config.toml
n_layer = 8
n_kv_head = 10
head_dim = 64
norm_place = "pre"
positions = "learned"
attn_scale = 0.125
beta1 = 0.95
lr_head = 0.00342
warmup_steps = 200
schedule = "wsd"
decay_fraction = 0.671
final_lr_fraction = 0.0
train_tokens = 766500000
steps = 11696
dataset = "wikipedia_en"
MLP neurons of a small language model. Each row is named by its layer, matrix (down: output weights) and neuron, and shows model dimensions 490-585. Each number is 128 + 24 x the weight over its row's rms, rounded and kept within 0 to 255. Numbers have three digits each.
A block is one neuron, or neurons of one layer that tend to fire together. After each block is what it responds to, as a language model described it from the Wikipedia text at the highest values.

L3.down1617:130123083147117168117080115111135139137171090110172106151153116157113101136115137122119081166136117107107123099161127131125104148159099107125160102145146116137132144128180177131146085153108093143136101144117156090144110134142156093166122113156089134139124114137123120122124108114153112119
L3.down2089:114154107161145156150115104125146155163063133132181138121168139102113122124134130113153092147145115109098148132162103135142255124189154114104164111125109120089136111135150185115160123115146135129131145140133146142120113110134142068143134129169139125122106106123106121139085172113124107151
Surnames after first names. Tokens of a person's surname, often its first or middle word piece, right after a first name or initial, as in Hays, Hitchcock, Stark(ey).

L2.down270:126087132133135109157061182066102094117137096137163121088166084118123129121170152135134117119146139133154126132130148117114128118114100124128158141159129142105141101135115135162154097148153120126072132110161140153109132137138141081119122142130089088131127145117148086143121117101113138120
L2.down446:111156127146134096131170134076113157135095138158131096104146145119135094135123115132110134148138130132139101121140142117060132109120167121125160148117145107118122149138087109118129135135144157159146138082107160156120125082133118125124100143166132156137154130139114100129117141127103118104
L2.down781:152106054118147129140164125145114130145092117133173107071115098127140198133116155114097139144142116106125122156152154154158133136110135161140123158123175137132110154131129135136126114121119168147129110111150114126137151131120158137127112124137133094175108143119172086079095136137085114112
L2.down1012:127126157159145114114121143117123138133098117103100140102142169141171131080179144133149109096121129096154102135158149134109192155125074124148081148097159124119101133124127155109126124130131143138123134082080143123127098144120197087121137138131101175105114161126102137106124125129120147173
L2.down1060:111104108124097164106149122130090130161139108123142142129106121152111103121145139118118131107119123159131131100129141074117123127146125112121104086126127161106155150115127143107135124134141166125131129117076139086131109077135131128140138137136153087120086117117150142162125110130127115120
L2.down1410:142090118094105094084117128162126120111126153133169134126183095099123111123148140102123138140135137134156139136132114133110147133116129152124130092102137161104130140118141114131133103170114111144117120132155144150102142082169155155147173121153157142130123194112157114131155110135104105101
L2.down1731:160151143101103158125143097147175109109130122138184154125101135122123106129162108134151146126113152114149083154159095174110143128137142141139107095126130139125111102112124131104174111133096130175131135106081114109125146131141088105198118114095146148123090107117139101092108090074134119125
L2.down2356:104133154164168126145088095150098162124143100151112083152111114109095159063139111131156128103139127114130077133144078107124094075161180133117086069128184101153100130165117109109105135139160125151112127119129133138098126133146118125203121122157151114148130116131129147102118125121143125130
Removal "from" and verb completions. Mainly "from" after verbs of removal, withdrawal or prevention (removed from, withdrew from); also verbs after to/was (begin, allowed).

L3.down1352:136102106093148137170142112138141168156096133111140087126160068132142130109127127148130088154109145107137153131107101140120134097151163096152134127117160103117109132140161161128154144081146121175162126127142156174138128164139112111142160121159114141111120117137162165113160133133127111089
L3.down2108:118136145113158173155146114129156148072111134087102123077117107114157116156143176101130128155080069158112169134175143138116119119122112130125121197140135126103127150130104101156145130147152110161114114140132124159131121153116113116166137117120140127146115139137093136101151135156102097130
Verb after clause subject. Finite verbs and auxiliaries right after a clause's subject noun or pronoun, such as "The side was", "The government is", "parties would"; also sentence-initial subject pronouns like I and He.

L3.down1117:122142108163181093187127164146140123077152117118059126142156099121159115124130143109128102154157144109141126122112124103132111139146096108159164131132127120146135102149165123155076176150132109133112134118174148109157139143169138130129085097096121136126138157145139129086161160154105136159
L3.down1596:089131111119130139143122141184157099130122140125101099085087115101162141139106137137163117154145199086142148110120116101204093129123168105135093104138141151125134152064182126113159101131099129135119103117153110145170122121124137154131147102157140154111102134124133091090116143163139116117
Time-reference word after preposition. Head words of time or position phrases right after on, in, at or the, chiefly month names before a date (October, June, January) and words like first, summer, end, beginning.

L5.down141:147165100142099099116111103120205126113149165160099124142140127100139127176126140151146139179160142104129127096106134164103144118080106120113107138089100152122146135183116132106122088106112136126165139130129147114110145152109121123134157152110126093126140170112121100148125094109114119167
L5.down186:140081092110077047150128120130127146098102146125130107117170114142134133147131135150123143116118135120101146083107116123137121114123143128125109119121126129142197095119139121179143090145154165115143123102101150105131122121096132130148117119141118119130137113100168166119128120136133119129
L5.down382:115115132111121107093148137100125116131065148122147127122175133108125129141125129133149085151097153149137076118107126155108086086088103110128154142136109104138150165125118103124112106120158193140121137137102074133134126152141143119131153105119141113135116154130090179086135104147120109111
L5.down1179:124082093116115087097153151099129162134153142088129155111114109098099121127152156143142116155136149113154122093115130134130182146116142164096138172152108140133129150115122139155102106158152157118123111125152069100113193155135127133146132113134132100109134164081144082153146122140120150100
List item line breaks. Line-break tokens ending one entry in a dash-bulleted list, right before the next "-" item: name lists, infobox fields, discographies, cast lists.

L2.down44:159116125127197124153135146125138086110136166113169145106134176130141125122139138126162068135140117153126136131149123119102107078104101142158135130140129077073172101097109147158131122136106128168156151156082155164112100083103072112116135120154160188118142095120104079100117106107124116097
L2.down118:150084090164105090139133164097137143113113092116145144151071132145139145142125145138112129143120154117134114135151139056103106087150140176133139153122127111119156174109127122133093103129108120163144130136173148160108163135143079154151150141137163135146110093138106141134154122114132156119
L2.down516:129099143151139155155136164113139165122158118119133175073129154150172122171123117131140140099112138163099139151143106141120128133140134155135117098141124113097118127105155093183173198135162167135161091115160143161105125118156099155159101114149118130135094060170149144131143130100182154116
L2.down611:136098150127145093119125130124186111113136169139110157122188116147136135173129105114149119121121140118148161131120177144149101135150087136105137100109170136104137102111123108157158135128116160138143142081135121102127131122133165130144079099152141116185162129108132164089115139115155119150
L2.down916:139109162132135163155135154120149112183168172134102150114120140123134129116132160167145139163169158100090130128152086091117146144121118148168097110117176160103116165119140134134119121140055116147120161108156130122108129102169114139114133074147119118142155138118100153155111151076150158119
L2.down1173:157104141127174169133123159155126153148133149116148130174149127130157141143136134155173138138120112119139122120160156152103158131117131159133165113119140102117120119163158142142165145137136137128134176140130158124123137157111106166121091109179161137146129124128150106129141143164143124122
L2.down1201:112130133117156114160135066120099128140084143134133119095156135161120153097123109120150114159124138121097131125157125157156125142111120138144157101092137103130099161175073122117163147127120090141175159112146097122134166123138143154132146156129135144065124108115117137131111116118144088130
L2.down1547:156111128113141119144097115122113141186102126133150162111113158090090111116094173125162112149109142135163145142139128166125121116110146144121135085101091136115083120159141104155130156117108131090135152106139113149148174118132124153138105115110173123156161149126140137170159092146106102122
Preposition "from" in ranges. The word "from" opening a range, origin or change (from 1898 to, changed its name from, ranging from), plus minor cases like "New" in New York.

L5.down762:155109098114097147088170125072148129174008142102145162080128133154085102069121125152162133189106148104183104113138129136140149117152137147129144115068128132123085132096133088120153131081067147098122116117101133145141141110137125136115137127130095142122175099125084182118133102151130099127
L5.down931:130095100146103110099121083108094090156078085063132182128116106084117108092138134148131076149093117177131123130117122116130104073129162128161190105087132117168143126128120136153181157155126157172103146067137150120135144139114154148167126130140166086126077118107137167117114128136099125159
L5.down1586:116097152134125154114124082174181112103126109161150144110163101157101118143149116118126146178134146170164153148110121095079112121125176131096101126136144149154135122111125134150117076136151102162122157153120144120113145115131148141143079118122139118139152139106163148135097101079134115128
L5.down2370:126061137120101116127138079113131112139024136112169108163184121118136101126147152127163098166134089186132123100131111074102138100129143119147159083150115143176216127137104153142165140100158150156111127112101127140119132105093120167152101122140109104106154157115103142082131095133109114104
Year-prefix digits. The first three digits of a four-digit year (e.g. 190, 197, 200, 202) in dates, citations and parentheses, before the final digit.

L3.down551:147150135164105116099129118101124120130145148112101117146123113129154118098119092113141076139138111126129122133125121131138114109111139170114185178185116115131172109107118121128123114116120102141068162123125130122121119112157090086139133089132084138089102129124143079110124133165107141123
L3.down556:173108137152145150101159117120138135134078066124097117096155136164147110137142130124156101155149143121165161134161152134114082133121175178125122132118151125075102120180164166069138087117151111111105148114127107124140102200111150123139089158139109114159130121124116152142174086107135123090
Infinitive "to" after control words. Infinitival "to" after nouns or verbs of ability, permission or intent (ability to, enable him to, decided to), plus occasional "be" after modals and "Pos." in squad tables.

L5.down225:135103156146137097114178107147119137132134110126114117122124120175136141118096120126113030095130121104160142138171143123107112140110136120126144119090085053110127169149122099143111127153118093128126128133130116115136167126136130119099122116177164131121177103118093125123088112152142133139
L5.down349:118103137089094115141090115098124132126002152105180119091168138102120160125144110135106072149145107135094158115143140108103124130113099111095149085117126130150157128106203113107135088125122077132107123137107080117155140137180111144144125119154089157120115135170127127113149119113159119081
L5.down1647:121146124142120151139128153114152154109075127148156140135100135139133087162144154112117109181106095142094168110094138121152085128118170130120174102128127136141148157125138137133129107147110159092083123075099093134120117112173091141160163175139116136109150129116141123027170136133118116111
L5.down2176:103148110141125125184159073111119131118131067130133129126156116119099135157124088087097090182151137101115130133199142138129118101099130110090139145140116088139113121143154125135122152086113137156110101106141145144151105120122184154117143117165134155115113113124118126101111108142128118100
Auxiliary after clause subject. Modal or auxiliary verbs and infinitival to right after a subject noun or pronoun, often in reported outcomes, such as that the market would, it was, allowed to.

L2.down143:116144138129144102111103128120130101095135117091150137089183131137156106091183121133128161130101145101130120117109159125116139113102125094138114171117117119119126137114116089130092098121098100127115095112136099154126126143095111162108115187163160109113146108137138114131107081134172149137
L2.down805:125100139151116122150067108108137127083178108110128178116113113153116121119149110145114096089145143103156133126164125128172180156186174145122147160133149135123140161135112124143061136126164135122151144120106101163116102079078136109136105125096112110145143112126097136133083142137082131106
L2.down918:148089157140091145114131149082121104168117135120130161104088120124150117113127150142138120121139125136168135151142107120153111130111147123100175096105098081133140161097149141172093125137086100129140119141152161155107136161133149162074143130105160112133112140120131133171169142153115124133
L2.down1286:140126107136115119090103156103143163115146149123112131094110139114107162107128111125130109146162118153153132140094169144134144155114164150129113122098086110134145171112152117122112118127118105139146143095095138095136106120118107146084141160105142066131117144131150158138119109174158132067
L2.down1473:149128148076151199115108139135134147164106123190144116163149144125139139150145128124111160106134074135141144126135095123143143156144167104131139152149108154122142140097128152168112138095149126117134137127143128147128142165157117150115103116134146121134136136130143139141147153150125134153
L2.down1985:172093142143094118131103180123103120149158096133130148133155153116160135142107138120121111106092117166117129160132136113176134116106124128102177128124135105137124129078108097147104138132159132151131119125177117155138117070138149123158153110123149099141062120103118148109127165151133144128
L2.down2219:094106130131113140142120115143168159140247187123104101147135168109101132132124136129110139113102116105175158129131160125131128130166116103134158138126125141123088129115120122132116155173111128111164151155126107147124091152163141082162053125127102122145130152107117076159133146132099143157
L2.down2240:101115131149098139138072081135141172132149152137105145142146119132087162172128130133134094136085137137134134139163108157153152076139146092143158157143123140087149159117158147164144079129147080073156167157125121124123139134119150140149110127129096161123114136143114103126117115110130106128
Inner fragments of rare names. Middle or final subword pieces such as -es, -s, -ers, -ade inside rare, often foreign names in lists and tables, e.g. Ay-es-ha, Eck-es, Andr-ade; occasionally in ordinary words like Trous-ers or Airstrik-es.

L2.down182:143165122118132160121152116125134173081146125073134172106152130122140081143110140136175105140066163138126118123128110125127125112103099122098139097143185140095114145131169184119156105106132105143129125144131155102127078139126117093144124150124127139140126134119114131175158148144126133138
L2.down312:160085082173092098132171144118138144117117122101126138147118177143106089175125123142171133138108163101108059159116150069142123112118108101106130138125133065121116161140144131105112122097133135142107067126126124121135124118137114150086201153138102175186127082149069130156097109156105120134
L2.down1057:122120138147114116145134164112126165156128124108119172134122152171134176138120126149149200098110131132088137108169108143149070132100098123117120084144117134101103123162117105136134155131142138150132108142111104125152123149101115089145119160115137136111152110116152107114170133127103139119
L2.down1265:122119156084151090100120131131102135135095147095118162133152119138170081153092130115128108106146145144117138144150157136154077097141115097167116113126105119153120123184119121126118153162133143115130073164122104152078140129102129112125124122105139185123151126197124140157103123153127127100
L2.down1588:118121108159122112178126122135132132113119158124104160150131119117134134172155173088145137138114102098141153101107166139143143122173146153098136170134144140112125117084110160145167116122141126090155135116146074120125145097117070142147097136139112116171105118128125143125103123099143137192
L2.down2110:102149112089115142133115180145123107093139147106122141148172132092104117133121090137131139111136152157117108092123130154149140121134066143130135071140124103122147143103148136149140110096119117108171134111122111150155106141144116124130095138136158127121126117165110135135174109130115113107
L2.down2375:135144125161200156132152157131089138142140154122092127177145136095111160125107127126089071116136099128126117123111143108146123139143171129117114101140162166127161118123130154125117140133108193102106115130139181145128113155168142134108158158121136148150152153168117154153138117128109138176
L2.down2546:116120085182116136123154147129086117162148150149160145110143102185098145119135174120120143149104099130144116125117120165165149134124194105151179121143121104084143079090138100107204096172117132097134120140108104143115131107112138115125101129126126125119081122101130128143144135119139179159
Temporal relation words. Adverbs and adjectives placing something in time relative to the narrative, often after "the", such as later, former, early, modern, future, present, now.

L2.down88:124153126107086138103111123128077160121077122174118116098112147151120081161130172117145138149101112148095127125132156124112131127111161147100107162125126115134095176137111105133085101121114124132142124156125110138094117173138136123147108122121101163131094171141132060092121116160131146152
L2.down751:102124168160124151179138104149101127130133113126102164116109133100166128105180117123116133137083137101125115104099108120100076097118158189127072115179171105120113128145133130138101144149193143132120153120113152129113140113141154165163155109158132087124128139135151125138121140106121160092
L2.down994:147126136152135141145167127122126137098061098103129090121165140117130090146109155149106152150132123139092113133103098130152099142159135145127111126125126131131153117124085116122102106148122158121142103141098128141129124115113094139126131142164135119124112141115085123117140102148115140100
L2.down1576:116146132127172103122112116101148118124061079180134113145152077105148108125113112115128157158135105113138127149140120142121115114094163131123140118120124124149129110115118146120096120140110141109147087116110132151142137078118160076130113114121127132154113098129134067135123139108102137143
L2.down1681:107099131146139098085138119145086145109095101149147121160146119117123105147136109135107087128122089117155060124104127186122079141154152094150135170160165116133119154135120111153082095135146113153109155146128141151129112137110159135127140153142134110117144136073121127127091128137118162117
L2.down1778:097093105182130112140151088124127179148144053113149117162119113106153136145126142100094091145122114129125109081146144163121146130161171173097108129151160130143119184135119132133126158120131127161094153131141130155136150123128116095138141127132144093116104133117117112142109182100138133074
L2.down1925:161100118130116145131139132182116138154094146102141158095121119112125113099147142109111131126133143120124128162154114154125142134117114138134096134161168164101121121145105144129143137118120141121135094126169142103116150139128144133155153145168119147117151143123113115158108109112118138131
L2.down2236:140101149164105099099101138154130166121083143131112073162176122121110112124099143185136137130150144122158126115167082111109153138126150145127171128121132121147119154145116123082110107103084087115084146179102103095154161103098128116138115151124134158142113092126127092140137136103124154113
Verb after relative/subject. The finite verb (often was, is, were, had, can) right after a relative pronoun or clause subject, as in which was, who had, that can.

L5.down373:118101103145124137116128119156149147140134142173113084158144120163154069143157192115047134098152115146128143101165146154149150120153153115153107104074108124100090093160137125169114111132123122110100134139135141129109073131091148082106136135171086100164083174156121138098122099152123103107
L5.down383:097147083103157141109160112126130165184166131136115121123072163088106102156110152153165134146139130099086142102176113145104106130123115135139143141130181168161118154134121202169164105145152147125145148121148102134113128098155132180162158085124166121124168131088121124116159153106129134091
L5.down572:139136141099142112119145098142114146157105108101110168147142134141095123144136124158166100129140103147158145116116139125173130147127098141173111149123145157118051135089099134156096143141139070112142123130122163138154137131103132199132115147129185120115139100149124130101128138153123141104
L5.down616:173083122129111096149103124153135147164136101148172144101087095132086145117159169140152108118126166101122134151145167131153121130114125168104129109122116110131124162118087092110101089133140141096198099143093125108085159146113142115139102101126154104100107126177130130117100123121132151119
Release dates and chart data. Tokens in music or media release text and tables that come just before a date or number: year prefixes (192, 200), table pipes, and released/debuted at the.

L5.down226:112143114102127149092140130112111140104053132153152125096176128119115115120142116088095092107124115127091143135159088117118091120169169133139138154071109125131124099107155144139101148157174146168137105107178144117103145143089088121149133157122178109145093134157087105153135139168126130130
L5.down1429:118153137078093168114093125163086119122149114129095157108168158076132093157140137077114093163108149140151109144140100127104086067089125122151135118128119149144141094128173122104149171110139134114122094119141146157149148133132104114125148114146171125109098170112154105124156129129112102105
L5.down2017:153123126128134115116113123137108157143077177145108153105160116120134112134138098171116111137149085130119114144138120105106138104096134187174124139155110106129121160148179175103078137165087112123140163098145111168136132162072103111154108092135177099100082116141145144099116124126123136173
L5.down2523:159153120126102106108129145115124100139052148134154116106113129139127154143121125092081158123152113174135075097156056151120170114108109120101154114119118108091162132107150111159124154146125104161166125127101106138117163172086145127111113145095136134136099106132116122118133098129112124137
Aspectual and phase verbs. Main verbs or particles marking the start, continuation or end of an action in narrative prose, like started, continues, ended, burned down.

L2.down138:152124134139107148135130106152090128181135112132116169123165106114121152107109116102133110127132089136119099140150131103108153156091166096111115068111140074183147178144134134142128161173148132158133116148114117123119151110119135046121143128117118127138136130109147085136120130113138096106
L2.down672:140109111109105072143149100135098115130151132136121176135121059111136140137120135101150098152131132088136162100132125108135071109118126136069138119094124117202088127104127143073127184151173158131134119103126125126115153151140125130107122094144135126124104065103140119142142106091106114159
L2.down934:132142095153152129139148091199095102115136133100147094106137116122125112113128155130178133147140110131146086117141117147136118131117107139118151127138115105107085130097137168133129144122178101140159174165071081135093173109122143121080121089116123132118177124093188127137134153121103125127
L2.down1114:189113122120132104163144106166066115104153126132102103100156115150087077100118162122148124169178146142118154155172091157143145152139099098079137131118134097118126156105124178160107142185136180148119081163111099108136135099114115123092103122095071108082103100112142134124147123109127142138
L2.down1141:130142133114083102139148116143102112083171107127165130104142099140136123110182119104138102150131136107173133150146134157127094150096157153091138089108124135171133128167083153137115147142168141148114129099102086091115125110132155139129149098120119093099087105108166103190138122118168125156
L2.down1185:128115118164101134172124082195125124141140158147079139118096124096134138130142117158181139147094091123142150137138144133132117153143143131112138096149110159140121142103132136135178135137191114128085100102097121104136121125077140090074111140101130109104110102116135123122090129132123111142
L2.down1584:144084136145141162113122087169100084113176151157092138104116138142163131128111156097115124183187130092096172118131142142152126180147153150129077136167136144188135103120138156114183156153135141111112123095122103090178143091104170100115123102112140142122126121110106101137136120103144099186
L2.down1759:124117132134096072157118097172099113111180139149122101115155136126114111142170098148156086153135129085177127131134134160109102133122100114116161101106088137180115136107138161119134168169145135143143123111118061128088150079118142097110145096138102131093109113105126121140117134111157113125
Final table column cells. Cells in the last or next-to-last column of pipe-delimited wiki tables, such as totals, percentages, Year, Qualification, Report, and the separators just before the row ends.

L2.down176:167104121165152139144150143111106117103080107133149101107131150165100160061150124129094136118119122150133134095093133131163168127169136145096132132119092116094118129159159161123155148091156124161126136095115124118128169122085175067148142140093154108156147162157131171145132138127133121118
L2.down514:135149126098094124133135137142146140127129157139162141169123107126095168108138172123130162112143133110128132141063103133124138115158130158132156084163112147154122092114155161125144117127116136154115137146125113137108104148145143078087164148155170122133137142138152133139172118097129129148
L2.down527:130180099115093133130170139119150135135139091113223111154153098139121144127104067163113144127155116126115112109079114089130115157130126154113148097111128141121111121099148120120154111126089119127107170125189150126179097167099159150133141128128116097101145143142122157132127136150105125122
L2.down1076:164129093164129111110117147141138151103123107127182127138142112120191122109141150116156119103136117078135148107180071102124132117150174151082143127141155107139100155124148079197177146151121089156126140139141134162116124119099146137094127101119162126118121133140111132115112145137108096111
L2.down1262:113163101100138142113124108104122116129178090141185116133153133121167121107094102156171144147144111148119149106104082150099124122123140176087165127107163103119102134157135140151185153135100112143130137151110148137167138155129184122145162162105157127119080139104135157111114147126117127142
L2.down1437:112109130142130120105136113128113158122112151116164074130098112099166151103084136090142078131104098141121119095141116126098142093153189132135074108100134133093134120143140095129124149104125132167119133162150149110115111126152163153116119132118161207153118100134129137106140166124093078142
L2.down1511:139153128117079104084149131103174169150073143056170155096112090114158116118091135103130158156122110111133123121088160157089148117116115153092113117132108187134141101157122098133129112140111147136113135120144133099118167142143143138135122151123148122103138151114133155141131135162135111119
L2.down1671:163116164155148116146133156127118154152137131142166098123103139128119106171106121109114121157165092122118092110100129146099105082130151114145133156128070133138121158108129140119115124122119172121142124144100125123138094102126147119078141107157193125099070134136152126174135113118117132143
Year first three digits. The first three-digit piece of a four-digit year, mostly after a month or day in dates, such as 201 in 2014, 194 in 1945, 192 in 1920.

L5.down82:136135111108147116129120137206145126131176125143129117183119148099120185119137096136151142155105125105128129200121118112137074173128140171121129161164087160120139129105123140139137104093153114149115129141078116108131176121151115149126141077117153100129132092143126124157132179133165149162
L5.down334:137104119117155173151184097110087084114161109139092079133111109126133130163178119166107148115103149147125129094136134120147112136149151110115124135136146125110151088130121136104152160160139140138097107165141122113111118136147107149114164134116089129043126156142116123115140169131096158096
L5.down786:123157144145138135129119178123092123139140133085161119096141134154113135134102161119137106112103119150139150128151137171102141144152136112133134125095120083124079122150133140143154136091123156077140181135156095136145111141174163137177140108084081148124137136074156106144141109177102168082
L5.down1164:139123110054127124148122123134134116090181085097080106156121125151158102159102107117148113133144112142180147131144128135159096109102172091169110132144130116139102117125114151143140116156138147148123142113140122100154091143125116149113146134139137135188161120149100144117097124108122128143
Table cell starts. Tokens opening a new cell in Wikipedia tables and lists, mostly the space before a number after a pipe or semicolon, as in | 5 |, | 1. |, or ; 5;.

L5.down14:137146086165155120138122128151131152176094108077142125116160113146126121135095121133138165127121152103140140122100146104112121139153162123115100144137166130109125125122139080126134172094126110158131142072094078172169133132120115126107107129143122127173109130114114130130142111135151140136
L5.down1525:182144153118149118139104143132109122107099126105116113083131105134114136132147117108077122118144165123126132155142131148146144099131098122131124119110153148088135141149135119159134177149124109192191100115151126132140146122069112148159105142134149138092141089127137149143167096101144129148
L5.down2251:136158135111182113146121139074145099128103134137135155116127147108139128133119116127109131137153152088141099123167138105118084120131140163156125088123149185109127159144138149139114143094119140174144154124073121156130136158119104087127097148150075130100147135165069128118171112114177101125
L5.down2550:124167112147127108154091128082174124128171135103128090103188112145140124168054096117150165126148117131116142128123157140122147120120129096080147138082182082120150155156153105141089142155098125131144110081118151138122124142122150141139131120106146144148131138110117125128138088128151134138
Noun-phrase modifiers before head. Adjectives, determiners and word-final suffixes inside a noun phrase before its noun, e.g. unbeaten, fearless, untrustworthy, typical, and "the" before first.

L5.down417:140118149130103094105116141124096119107115103154145130136085119142148140139086127136158124136169148145183113145167080095155172168113143146183098093141134118097106172161149157129128116129175121113149172130128158124101117140091126095150207126177112132086149144141114149149171160135184104100
L5.down1073:080108122117103147079157148099160121129131148128132137131154138124142138176092128176128135122100081114136165123156149123140141052124101138154163121105080167138094172168163108097142121176156152158106127133118162156181091134113127125140110125106116129120140107080111142115119149111127103100
L5.down1959:155148132142124143106118084089152141170143155093123122097131092115138133121107125151087141117152171145136113109114083146076147123115088107136120180140128154123090154133123077151149149143103123141126132131108130108114088094141101102117155138123151139143157109133150106195128111136115171149
L5.down2034:079090128120105144100104148132144124123148054129158131106099107134128116115150167142125146087150145129085114140141165168115160120135089147150107156121105162101107157163115157152111127121176080108140109139134149124096117102115127107144135125137154097084132122108101118137141142110133114090
Time-span prepositions. Prepositions and articles that open a time or period phrase, such as since, throughout, during, until, in, and the or of inside one (since 1994, during the war, most of 1989).

L3.down1406:128133103133113117134135116105116145143120153117108142143156144101150156123139130146113120156171139115086100142138119150125159116158115144160143152076127078087115159089148129162190124146135137127099188120141133113143128060102149121152122138179153137152082132129127114110125137151088150166
L3.down2153:119155135115126126137099128092159149142130146099113115091109105102128104126124151103078102133163137142071143140128118156118137110106064141135164135109129121111069117108122129163173126112146112137105127125108138176112152166124090095148118086138126179090119160144095131173139150153070112146
Passive past participles. Past participles in passive or reduced-relative clauses after is/was/were or a comma, e.g. held, released, located, directed by; also "from" in "from the album".

L3.down746:140121184109147154132147123117178151140070123176124097099140132141159096114104123115088129132111095134142140120152174128116150088107161105184109106140105147133106163134104113130115149176139127138134119120113136164143149110112118110123118143143152150151111098124092109103113153140139099151
L3.down1815:125105131152158158102088089122106151160148150102177134113138106141142129141090138083148072149140105102084134158104116107122108136090133151075161106133118105128108109122096119091129183141141117124100162147143158122127138093128171114143120140095134130106100107144123182100140128131107135109
Date number start. The space or first year digits (such as 196, 202) right after a month name, in, or since in dates: July 1872, May 24, in 2005.

L2.down219:121108141103128177137156116111125146117115124102120139102143120143112131099105125147108142180144100100116128150125150135088242116112170100124103116130114093161201122123141115107157127150131142165125138147141116153122090132108128177129102147101111136123144139202089123119136116146076129114
L2.down246:157128085130131095123115131161133128084177093115143100149117144169117121136114149119133135166155110148180099155127145100116111123076092119096158164106173110128125140129137117151111093104162135176092141120121129112103113126149135104127099130088156148132129119119123100125110142153161125138
L2.down895:130170163089101135130160137104179121107209090124165147147086147145122114072151059134138107096149091124163093185119155147147193102163139126153117136092105084099179132156150095109119136146115106142132109128147124125146102106124092167201102125139112149112166147111128116157130126133114106097
L2.down958:128132115127116070160122109123125117148093133114161148110108071151150148159151117171168153115129109114148119136117097171116099138087113143065142156081124107146151104100102158121131147141117108149111102113166112138057120161136118079108135121135150136102122104075150123152092161124127094094
L2.down977:138131131102088144125089120133143119182137129151133120129104129119154107133134125125122104129124111138155109137118139150162131110117126088106112149115134105148124112110144120169185113154131137174135125111104091073104105123105111079130133119086130178121111139128144100137094076158100126113
L2.down1294:150177162112177139075120158102120096134137109190098123136135125128135090139100144108125100131164118135104114120088122118130107110157152137105105118149114123109087113134132072093160116130149140139085168140115116152123085143147131120130141121138099139124109139159143140100133141151071139082
L2.down1479:076148136116166130116104126100121140128085117113172190150115075133140129118111174134126158191123143165172117097144104149145197106130121092092109114134166136169156116148150099084169169097136163168138168144140142128105104154121138104171107157101133156107121112094073161143149131144170118147
L2.down1830:072149133153090121155109135110141163121073117138149118182146076129132121104170113101122138124112130128161113124168150096123125148138125111115117149093125100147115128145130128115117138114168146157121101149113176115111129167109122112138155116113138106121131106096108118157131118126103128104
Infobox field line breaks. Line breaks ending a "- Field: value" infobox line, before the next field (after "Co-educational", "in)"), plus capital initials after first names (Robert C.).

L3.down769:145074123098110169121112151149127156134173130135130125091159111154118121137074146110114119124135169133106146120105120070157115131133108150141091118148139147132115133114094096077108109135145140092162150135151152155115120140162151120137162099120165117138088098157118115116120182142144124065
L3.down2116:146117191107118114139065119097167117174181118106138142144152101147136128112150133144132142108099126128126125170098091163129105164094117160126105111137098098118110111121114078125142125139143149098135110183139161167107077126134130131160121125163081144155097149114110124097097134166155108148
Charts and reception ratings. Cells, separators and numbers in music chart, certification and review-score tables, plus phrases in critical-reception prose, e.g. "| 33 |", "Star", "2× Platinum", "rated 3 out of".

L5.down576:100152147125144125141097163142117120160202119109132128143117162101126125111167090121126122101101146107097144123202128127127093163105103112119168155138119134118125114151173144143150159123120145116092079104164132142148121143105146158080067126135138112135107125137113128107133138136120133124
L5.down1161:116127139142142097133096143130152199108157116131137139115154160110144150144132101101120168124127125079157147157147118169121110116124141112112141145137142142141083127091146100128124140120133145135122118101058152086122120160126111091067100114116124126114120101125150145111148131124124084091
L5.down1406:126123116114147143113152154138131135127198111140097114118115145159145109144141096106145125129126163119102141126125119143147068152115134106110144143136144119160130142104126091116123154131115107122122085072143120126148112154130129161098123135105139095120112128134132138121098168103128175132
L5.down2011:118161112148147103137128115144131138154150110113119110100132172119138133164142115131146118121125081125116156116172118109115042156147128129145117119140137150136128145109124087128106097108116087155118119101106109059146117142134148097057149139130101122108131165113155154119141142086109112167
Plural subject nouns. Plural nouns and plural endings, often heading a subject phrase before a verb, such as ideas, soldiers, Democrats, choirs, plus they.

L2.down25:115119093158130068100104138114143117129144125108104157055143177101117109160116133158155118114159152119136161143124102134103108116107127123102116114122184113113104135152128109104119123142092113122106104123131148139104133109127139111093109097157104130105179114130132132135123104137136078131
L2.down962:105134108140128118155170126149158182147087102106123137136101109152147103138135123125119104133144114092145100132158087128136107179124131129144111148102092112126074146149098149113129147148119165128130181107188153125086114091132080115148153093171130144132115106127163121137167150115144108126
L2.down996:064122135120162151114070115120086139141082170134118088111123117113117094085168169150151143143154114138142186129140190151140155146080129113152115158107166119140075092113127119091157096182118096118152137159145113107131124161128167120122121130132100179106085123162140105160144126117139108129
L2.down1264:101075140167178112145051162102108134120104121143111131081075138155101123180156123159127114197166118139097128120180142149145142145073129090127125129116153141121127134117170142129123117121133106134122177128111147089154150094095136130125119147115153132124146118159129112127154152150102169099
L2.down1402:104148153146099094132074140130104129161155124100150193105117115090120120102153119124133145139109092144095135136133132133174151089148100183129129137137128092138110129140111093087132101102182114127148147109135124086092075128099153138158118118161108138156151132082108155091140110153169164173
L2.down1496:137116121161088115141130114083106100126124102146147175120112120123159124100161124119140119102125124099107150111136128091139130138100098127111166127098128143100097153136109134163152112150114113134131120123121091155097157141120153174161120129147176156138144126154099128142142105130149156102
L2.down1790:098110129135114110160119169133124117096130135112133118094158141163147093168129119130107099119132075103085111135134179149131068169126147118065065089124106125125135113126133135106144114152168093161145136133099065127101129138114097109129121114120175129151137152094135100134118128159155100086
L2.down2366:129109119109076129121167123122156141126130140134134090135156105155112122125092123142146124159118139120130128127111106095144063131112099116142135122132140085099100182105122123159111180112100098158118162120135147108134124108159118096147189135142135073122099179130128110124104128133149114152
Continuations after ranks and dates. Connectives and punctuation right after a chart position, year, time or ranking in media and sports bios, as in "No. 6 on", "1969 and", "second week".